Weights of a small GPT-style language model, trained from scratch on English Wikipedia.
Size: 23 layers, width 320, 5 heads of 64, MLP 1280 GELU, vocabulary 4096.
Training: a variant of Muon for these matrices, 425M tokens, 1692 steps.
MLP neurons of a small language model. Each row is named by its layer, matrix (up: input weights; down: output weights) and neuron, and shows model dimensions 96-191. Each number is 500 + 25 x the weight over its row's rms, rounded and kept within 0 to 999. Numbers have three digits each.
After each neuron's rows, "fires on" lists the tokens most often at its 100 highest values on Wikipedia text that the model never trained on; "fires before" lists the tokens most often just after its 100 highest values on Wikipedia text that the model never trained on.

L12.up271:562517527492508476486541572504492482504553451487476516481510477489506515540496481524514493495508517479512501445492490482501458521507459521545499530491480503500488486477489500489485518492509465520481486498479532470484502492515497474524468493456505514505505525511467523522484440475525509571
L12.down271:500460466445530535526482483547551469506481471459497511519506482472472491455528488496505485575514520497486466514482561536518526499474510417562569497487479519521469506516503499471499474505470525493480498489511500496481480514505470457511493499498507468542422485502437483510504484502515484539
fires on: "\n"
fires before: "\n", "The", "|", "J", "B"

L12.up461:506504514476508504492497543491483480437524492454509504512451517577512473476504529484453509461509486494467509512475500466497493521523479510514513517511535523502501488512482498446500480501501537540459482555461504475489451495466544472456510511485495533535490513484482476544496546472525490444
L12.down461:519485508453485533493529467443496508508476478503484479447525536470499524542519494526514516533523505504491496487460465481502482449503489521519468509555515558534532462489506543545520527497524526514535493455483479457456481480558479529510505502509519508489488534487518482479485458523526519481
fires on: "===", " ===", "\"", "==", ",", "\","
fires before: "\n"

L12.up1238:528477518478484522499495541552476506509477491498523528446478471510478460548512493481471515472501495522518472499522543541498468503467502478516504484552518491478470484465481535546465493502502522562493514466500496540507502494510457470490486536505487475535554506512501494484553512503483479528
L12.down1238:487549445484474528509506505549492455537527484490496521536485566491489502491546534500516536474544470452507542462496522505493463534499488487475490514462472471541436495494502470499490488529480482503495482507495540530489520527510478540506510512476526515497473493503502481527467500559524490495
fires on: " ==", "==", "==="
fires before: "\n"

L12.up1207:482512484499504448523499473496525502472534506470524530492498459502506537491470506515492530516491505501491491448482513529488523503468499482490506517512529541509513504470479519516547491513534482492438489471541487465503493498517536488527490519550498479459490498465545477509477511480440467530
L12.down1207:519496485505511481509503468457489494499543495488533547545463509506516525486484520519471484519490462540518493522500454531520506497544490484498503520506478504481508563534543508467465511519501499466482480520528478535492470494504506516502505504495554547470488477505466448516513528496477513483
fires on: "\n", " Best"
fires before: "-", "\n"

L11.up305:496450539474488493524470510479511488531530507512507495498490454515502487518492478493507510525489506505511465529551499469489471501521457523502564533514482516447502529505493529494469469496510489451507446500527522557451497480475471508481502464501514419531447479476490528444492479506449490501
L11.down305:489492517509468495461487484493518514487545469489529512449533508515538468528498504478514512486485501501535504530518526492496492509496530510520451465515509494548507450499524484480477490487496525473507496534507503514493497496539493488480459483504498460482477536484541494559505486502488466493
fires on: " =", " ===", "===", " det"
fires before: "\n", "erm", "ect"

L13.up295:503421482453501485474466482472449488503489491465491517488511504506515447461538481504486449498558518497491537503493520476524490523510486450492471514521527509501521506489513504504501497534508539523504484512526531513451479500496480503504503494550460454523542550516489505473539508506486439471
L13.down295:509487487491478509505538523526518498479526529495449504465477529476511492540500470513548553507523489494518516448487484475492522461513515535536490476494515490496472505506467503498454489484500542507523491496519466467518492520479471468516511528507481427531473504467487539525488488494501504508
fires on: " =", " ===", "===", "ional", ":"
fires before: "\n", "ly"

L13.up111:540507506520504441551456487516510516451467495542507468506569566527521548487514512487475518561517513502477502485492508517510518501529488506497497503481518475520515477501497469509527509494455558502478537514505532509515511522561531485507503493478481418509499471487517486473433513527503476491
L13.down111:512477532509513520437520487476528533478520479445473504529466474512523598514427522471527474472524504529489490528478503508490478472534499542479505488534471523487487483521519516480440460529474504477461503508509477495494513490520494493465477489475507522510487528538497467525477513472545462508
fires on: "\n", " best"
fires before: "|", "-", "\n", " known", " |"

L12.up749:535515469504512512458515480509537521467504495453474483478480491558517503505508492498466545496479523532535471504497517511532528549463507422562485510501516463527523475529484498457473529540494462525540502529520486526526476527524526531534517494484529452485477525503534484488505516506488470509
L12.down749:477499509496516443475502484463516494513478487451512498508484493525472492473526529525448467523503482467494511489479495490473540501524509507546502552489514518530513454513516513494489495529479502526491463551522502523504483494517501552500494490468532431503488503477519499524471500504499505497
fires on: "==", " ==", ".", "\n", "==="
fires before: "\n"

L18.up467:525525477473483500525476492517503518506484485470517512504513515471476509531528497464505480530504501499517538536544527499469497482517491496481489491516485481501497512519483480510503541488513513521524482556532520543481519501501422483504485506457502486488511462484482511525492483487515479518
L18.down467:479470476482516509484486528516553514541505459453454463501487484490513450468492498497495477472478478465505501518522491495511507504493465440521518499496507472493450448503477518465495425473449490498489513500489463496487447536510513476515488498489499535514500469536491487523503538529506484526
fires on: " =", "\n", " ("
fires before: "\n"

L13.up1049:489514478495457494489484491485527544488492487530499497473543492582496487574496495517513490509513500481531480505552522474525522481501454428507475467499457473493472460468502542494523505549495490482517550504455493493560510483504507521508496465487487493534516533492507450513519526477442515489
L13.down1049:495477502513464515472544469532493525514496521504490484491489475500523485438487489503499509512458519477518531504484521559488493502517524532513495516513497479511488477486541436500453547495518484531466470579502497518455528500518484479549466495486484550477499474492532486504510511490507469495
fires on: ",", " =", " h", "===", " ===", " |"
fires before: "\n", " \"", "air", " and"